Part of a small language model's weights.
Size: 13 layers, width 448, 7 heads of 64, MLP 1472 SwiGLU, vocabulary 5986, 41.6M parameters.
Architecture: RMSNorm before each block, rotary positions, no biases in attention or MLP, untied embeddings.
Training: 667M tokens, 10491 steps.
MLP neurons of a small language model. Each row is named by its layer, matrix (gate and up: input weights) and neuron, and shows model dimensions 176-431. Each number is 128 + 32 x the weight over its row's rms, rounded and kept within 0 to 255. Numbers have three digits each. A neuron's up and down rows have the sign that makes its largest values positive.
After each neuron's rows, "fires in" lists the words (lower case) most often at its 100 highest values on Wikipedia text that the model never trained on. A number after a token or word is its count.

L4.gate999:135156063144185135175104163121118170131127095188075147105159083200133159143170176143118125183141161108099149140119161172070168222142171108147112121089109148140120134166095098139126093141148136125104118131132148156109139164053102133123073146139055100088118102115106148147147118070081097101175133131099106137144113081146164146148110082196118069146114094154189132089134143136089153173105133206102187108165161107135096172104117207108166082113203122093138109191110174155161103097138104129134118177165154115117109169137168149149127201160174122158129060157164137093147117144101132121085131201035135126114111114152159092132155142142139076107109159111122131161073107134143115072144154072127138057107132129083125113106095103143154130103100141093125188132174132082122164119149151
L4.up999:090104102126185176093147113149132124118088159129129176122119124094138200169092137069080200158118207067100137118090109148168149145171144079151042137122092155116097141182202145121121091084087093109097145204089175151201120139129104124133131113087131113142171151102082142108164101072129153165140150137060172125128137110155157083182158155156137135145122095149166064169149088172124138180177140150057138083163165115116149178119110172081157124180062119103187179200108134174103112085141118103163075143138090139176079146202156110096114172129109170121073160139127111117152100123133079107145120127099148150137138125123154071108124093125134129131148099147129159110094086153135139113149124055074167141057125102170106140115198132137119150135112135101159158041180117118133084143126137
fires in: "it" 64

L4.gate766:193140147170083106135157186151110096092153153123104090147178186134154136141105123181101155118080168091135097136118133129219126085120105090212087179134112099189149093150075164121149099164075166126088155133116154148146079110100195115159113107134112130118041110146140076069118092168137153166092139094176185169098148200070131142121102177100082200107166106147111119138092149111157120102137157131169152120100133149186132210137120132213119088145159134160111117151165075172165130164106124124141089125139059114123117105127155127194162133140171126154134124140133107156100188171139122158092145089140157166091110043072128171219170071107099099116097149098191166084098106147091173090145148185133110162142095133109112123093131117163167121132169140160094130184082155114126152103137123
L4.up766:138118131155174155118090122136160115098087101111126155142137185192107083118169083103171123098105105144127095132148110121145130167100165125152199127107142096153077102110089131140160079160141151112124155149130161129109153100123134073090146153130158159092115102137161128187120117162130180104145055131137128086159089136100137058109147100099042084135119085165105128109127156159095179167125085226136084128139143166148123149104131125132150150129190145162185177141117116185197130100140115084116159135125160110099119103154160077110104118175162107128176112155118178163144163129082091135132210142121092085102182089187109129135152122165152106168127126163067140111085116211153133120131113148095103110076125096008153097147113138082141109143122208146106074120109139101116181181127133
fires in: "each" 21, "with" 21, "while" 16, "although" 7, "this" 6

L4.gate800:144138103069105104093148143171087150134115089126121129091130160131074090173148172115112164143160147141118098127171136113136096051084126175125142105164089176112154078083100132147063128127107117105095043154100146096194166137129188134159126115113091124099147163180074092095053138146172150121154118140168099049116097135117105168130125181111090102054151118084164156121121189057136081127148126129081195166103188151074127128082146156124164140115134157106105133168124127078105119111148157093101112150109118143109117126108130123161155168050129199106173145084079105125100130139067125110162097138120171077154095071116140111168147148094111084119151136099081148106115088144124073108123148150125174112140123062171159137130127104144096119046166144085111091109121129114110177159072112
L4.up800:112153121078100110131128098117158099124097138123114152074064101139132167151151128140110177116164137149112085184175158109132133132180153160141093187108140195160196117162133167113108102129108168105154136119118157054163099061148150196189087172141113128072089139113087126096113149152191172123179104053102088101179093119097102166150102152164072078081068137135094110096160131098140103123176080143151147137079113084097076104103101131154091169142129108132118200134121092167206157049087109169106116131123122184167129154117161169135144129126117136162083085087099099148146099139109136136157099084140092129079167127077141091195057148105154129164150156040115138119112140119138120154084145128178136100164094116190136163160121093159118120116113087172160116150128134122165152184076134
fires in: "began" 25, "started" 15, "begins" 6, "continued" 6, "competed" 5, "start" 4

L3.gate119:125194083122144195148119137155106151085073168134154119151145133125140098145159157108103053127089129087120151124095109181193163084062166117144159078130149126137130098141107123120102076112103187159089136091125084166069181160096185153104134105112158152070179091119138107128161123131044083143101093117153076053091140116088118159172064131104157155152154179157114122133115115131115135128157075157141100055074222120124117169088123149166134063146172094141121108168140097083171057130134151125116141107103137128092112163106120147101111062102124084200105153138121102144144113124160096127164126122140190148148146145138109124172142118140147182123142092137074087121100109148091129130080102152144097104135099129199154106150110065164131113176126135096195175142069079153099155111148119
L3.up119:131111110130178189141114103149154111093140124096188059105191130109147169120165164133132090131149044128080163145084146127111146096092157114132168138112144111088172062103076118151079114098101132137071120065158179110079165138086176134126146131124149148114188067069136141058177169151100068159112088133137145091136127127062142167147078123070125113167132114150084123142118124102105126102146135113131126065101135107102122167063059134165105091150155112132176143134133108132141155101126169174132144122143082144144132182164152149152091084121190044142133153080102104161198123042113119093173104134183173179076147158074070149153138151109151176136152122176136138132153126138117138113110186161152088092157081142106107133091082070173139118175123122157155097127042117132092147151145116
fires in: "real" 14, "civil" 11, "human" 8, "personal" 7, "social" 7, "plastic" 5

L10.gate265:171153112098074132137097157119119110135127057177100106124127136141142140093142085155165101191152100078076170171079146042131120158153184079138113113110141115073136137141094131113128101150148171169136082134169102119124140096126129171195082072139138160110079129218130138086162115025164098144102110151150108123134190113150178172140113137109122146094139131092132103123071090188113163141147152200151081137129134137138102143166169162104126105083161091128143149177086182119114112128121162092140169105137123101154095129147074130174088050097132148147153064190156127084106130134104187108163091181114072131131155118119157146121112162154101131119074178175065113124139160094107116135095091158119162107133142113140160138130051145097101093099115091033136165142122157164177176107107125
L10.up265:137192088140090127129155082139143097090100126154122102129132115148095145119153143106180093112129126172144151086100101134090150139106136146105149134078161110121098133157088132105170115171105161167117114090077129136106143117159093151127141102119120133049150114062094136127176124139165115125163108160130158115167086124095154163057161182129092123023122104153170132100135061154175117195095148069131119175185157135128134115170071071059149114124132110128128116113138132144110163152095103136222154076158139160087118076162112083111198105145124049161126132113069142158172108116071141123165175085102161111089173156176117116128145184085086159059111122118167112144156101115174128175130162157133102190067182064102099142106125114148118142107163180114147113125173146106115098127163131
fires in: "was" 59, "were" 9, "is" 4

L6.gate242:142106144106153117141115135160182089035102125138115187134150135144116149179118136173148205189127091118133087133128165108139190170128093077139099100127106105188108111208075149154133140152132144141102102121159122117124072072066162184179164133122165141163070129183136152138155133103115177102152173203140172096131137131153180093146159161116079171118144120150145157078099139107085169132164116138142181145127204177104112171111104105121140144122148166123118147101095149134155138151132181129138153120123109129204166191112041129125134156119130092122136116123135084105134138138098120127189114145155165161081137117090114113143043089106119120147093146132124103166209120172122101120188213135124165138113136072147084116092161083177209114138082070119131157134123186049107134175093134
L6.up242:070123163150106137120163129127145183087082128170116129137062103155144167134126147146152173082105152138158073120066087154155129152071111061150123159138190140180118132129071136128093136154164092107105096097095120050144116132174109106133126157145131155113070099029157108143150159107077117121127070149145153128111167166094167142145080094145104136123176094114131131104150155131107147142106114088153136077152127144151162090121193121108153081115163077060159150187147122195112110127132130194089113185136137079125149139148152123123115118142132119200129178156120070116162141090120065127144076084100180106181123166128109074132148092110126111089129163167151151142111095083154101136103116114168134123108161139137089112155143150106057142128137150108171136146094165147158146123147186
fires in: "that" 41, "which" 40, "it" 7, "what" 6

L4.gate556:142084139153189108105107089098139143065124135079079118098138181061105084165181076116134093167106131117101158198114136145125104082134106127153075137078122124164149094163134160122167142138181127149093199104174129104084125100165149124161138136122086157140148097141093113150094117108122135074134112144138131150158089185088171175137095161087116113038189115167188139143165112167168182151136101117097143139145127141136135151115065115140124127151111126126184174144112142089087100125100126105112135107121138118119163090136133129137149120168170199090112143145125125098135145152132126115170154102148123099133164130145151057170116152140143217178119116099163136056106148094142135177118106110153142135170063106129153078111155085074122115104105082120102052137132112098093098155136189
L4.up556:146168121138099096097109170119114147088136166158088072100150115069082104110146109132170135197108110080113144141161114138148167076111113128103124161064124161120139164161168120118134170124150117143148115189071057132122090121141106092157108108153120130095169106138135106134142114130151118104149099144178112140165141127134135095168105169076123126079172193106170142114098147133109155139165087106103136142165178128186107135087143113109157176098169134096079179177119157153125115142113122171136136146138156052139057157114076162127146052107111119107124195133088088086087094187135101085174130128163057100166083107155123082105139078114195186154126128113129183174117134161096107123139157089151175183127059058158210124103078070119140093194118138123099097109125152127119144124120140
fires in: "high" 20, "long" 16, "highway" 5, "flat" 4, "5" 4, "lighthouse" 4

L3.gate277:158076132135119132113115103119163127159139170171169159131133121109123149103158081133097148097119140149146089185120108180125146123133107153155106186105067147146118132087084145132135142154087096176142155152141110092122158118149153147175136135107072215052141131110102177167126142143093111124174153143147137138178120120063128150142124151125069130135171122136119111195072149135098083178126110118048064073114142122087092132131084100152178092230139116077099153067118120153116134097114130143096113192165100187161128108082075188105164140091107108114137086062116103090178152097128153142112150121122128158116152144065088173120157121131149129148088090100155086080112185104182110051129110108117062156111136125094190118114182099105115159115089152124141124165073190138158082070077131
L3.up277:107140093067123069128117133139151173139133124101142147139185115141146077127146095109149099105106086125152115090077181142150114142165095152131108115120082106113193155113056189171148118178129134045137154078128098111170099141157179108115074173146102138089172194056158134085091080140124126089157093108151144164189182119152146113143088150116115131153118104151115123124163139123151149133148159111078139067092194152095084073130109129156102170157092125099157125080169135098112174081146134197171154114143195106171147174110105138132149117150171064124108127167096122111111164160075137127159062176120159135125119141152110163110169115102106144180128064137142153157122159104125133117110122090177102135152119145114108088119205094120113134086108129108138102135108129131166102090130123
fires in: "long" 26, "last" 11, "short" 8, "third" 6, "lower" 5

L4.gate510:081163119130157110122131115118162114102137138122141151175107198159096104110078076102096152131089145108102141115098151109113130149161156169110099015109093078095126121095134110151105181154124128121055168140154138141122089095094165141209064136167109098127065154135157111140181050160068126115159108127194109153113125126100122123113120179123142143082124079132141113154113164116126160148142143159117167139125118162141153146203146082146124165137118101157154121113130134083114153131121116117148123143154117133139104167177173155168102218139142145113076063139103087179142162149159067129178129158135160082079109105163151086110105146129146107111160155168129171087091105113170168134133199151129118080134118141145195084118064145086085113082115185096114164200137104154147127076052102
L4.up510:142142101173143101144137180159164152155152169120100135103104126167138078177176179086125099097163117177093153117162133129116055172141119094141200117153090153143144134141123151125105091117196190099063132168092145137126068160135097147121113121125091103107188114152099124137084145151155130125141144100137112126171136164160103113131168155034135132070149104125099130120139084178200111157106139136129152133140131151123082193121177137143137089159171110243140181136085131102070102193165089074103138160142114131038120168150110144145122151134100196133131126145122120101125176178123084134158114082121128152105103159128165096162143077144158079118159112092138120138140126114125077087193150156109126136127117124048146117153107115113093179172078188197109159108097121156144092111133124
fires in: "as" 17, "such" 16, "including" 11, "two" 7, "especially" 6

L6.gate158:060181067127109130144105193122095130138139117134182091156130143070141168089070120159117090122121144133137144113101168138089123149132063149052190120149099128105132104113078123111133158151086143118102085076103147181121097065086100118153053141153116190143123136079155107126139102114183038127099112120148154116074151141095135168188060146111109145137135118103139087093143113131215150198110111136193088067176165181139090171149163133132125122171098142131091148119102110132134109132140125125115121153132094119143134092163134166172126144164137150137128086103172112130108135136105072115133136154153138121111164185128168103125173131121132117127131071148153087074175133163141158135100105136068167169106147119111089140152129118181196092051165147151186143204156098163122144129146103
L6.up158:105088105156099144129122135157103127137132092078115149147092066132151113134154109132173151174160092127096151122096142185148169112184170108098158146156093139137056109143102099165095178174107142119111132129139102137173098170068151112151124110103139136167111075149129104135107138119138119086120138133106080113176096159177130129154153120191126158170154094161163102125075084101139099172065066129193146077123125166108128091178144108174121081112108115132117134119111119050118166101131205093140149180137160170102151101133139072113149099120152210111060167084113075156174148185126101098098137126078126132167082120115178122174125133102132122189177169146119131163129140072141062125127138039113122144122104090181116093108138120137152097160076109100082128102053167111156094089131127
fires in: "that" 21, "while" 12, "as" 11, "only" 6, "although" 5

L6.gate602:151123122085133151174181076110093106151162180176093167105147179155121157154124082097198114126186120120133079181154120126103191126163122192136137133098101104066110087110090066097101130137165134060159080113169128117153106148101120150140154044091162123131119154140099173164147149126162053154084102194124152120108159167098121201149081108076132171086194132145154168139085150138111126109077155151182157099132107165123092169123112113126123144131095159151161116129116153121125128098187125085151070139146167111144129098150127160103157111119119092062123157170163125133147183076151114116147114153074096091138199086166120171135143132171112167092179124136084143087069108107140138116165069093141110141129189153109112132079151119120128092059121098100152128169179162112129117153073097
L6.up602:102133128156084120116205084122114121129146128147100155122134143127141149135110110144168065153169123130117125147113151141166102139183173114107107123164157177103046134110086143086200091165122123077048087083129053121160147111157095163116100066150101100087129103111100064085119138091190096090098065138145132106171089078068190124102079117099098089063139169166153109139166130075124175172071149138161178118115152143163079099079142126172159166112077129179201069113088148135120147110107176133158121132147204141120126080128170128163139166137137112147101115053170146152089153096067096173124177113109138051102076082149117167183139158094161133191143155130167082146148099146142140132152099132127107138141212099130128130120119078128175095115157117150090122130149097126131165133124106
fires in: "is" 19, "were" 14, "are" 12, "to" 5

L3.gate485:123188084160114131140080115118144163133142124144137169176077128106145142120136136101150133072150161134189158111117101176104141121128072106124128115144177092132094088115113132062123142136182131146106163118080152130120045123142152165129089161134155117097069102104143146122104135122126120103149114180122098129139083065124144126162050135077056147106120155122095139129148144152145116135255165128141162156105109138097167105125145109159132115142176094128119094112133137079154090201106088168107095092088098120088120097116122131170144132114084146179149079122114068113111134104088073144067135121128141120093135116127140098142149080114184109126143153185197134096143163132045166139152182166138129106108117138116100126084121099173212158155156127111122044156137129087181126152087136
L3.up485:110131085126127144111102155131134152132163155100119166141098198119128132115152090146113121169155158110178134113119144127118133104181076061084124122176161055132092067138102148120156169188188150081110160160108132156132060079100165136146097140130115093125121097155132154138139167138138096090105081150168141115155098123125116078129071096103142110123091115114124128151106169103122118089220186079161123112119135106132115142084121065166121152126130101120183098112166103138138129152109140124146140094109167109101164149118135115144108083101082203114151061140113098134080154125059094150079162133132177112139109120117146047140137128147172168182130135205154168123158138112044091112179153155130084064128145089150050144154167124156190143151123127160092103147149155130142142132088158
fires in: "however" 25, "although" 13, "due" 12, "because" 6, "as" 5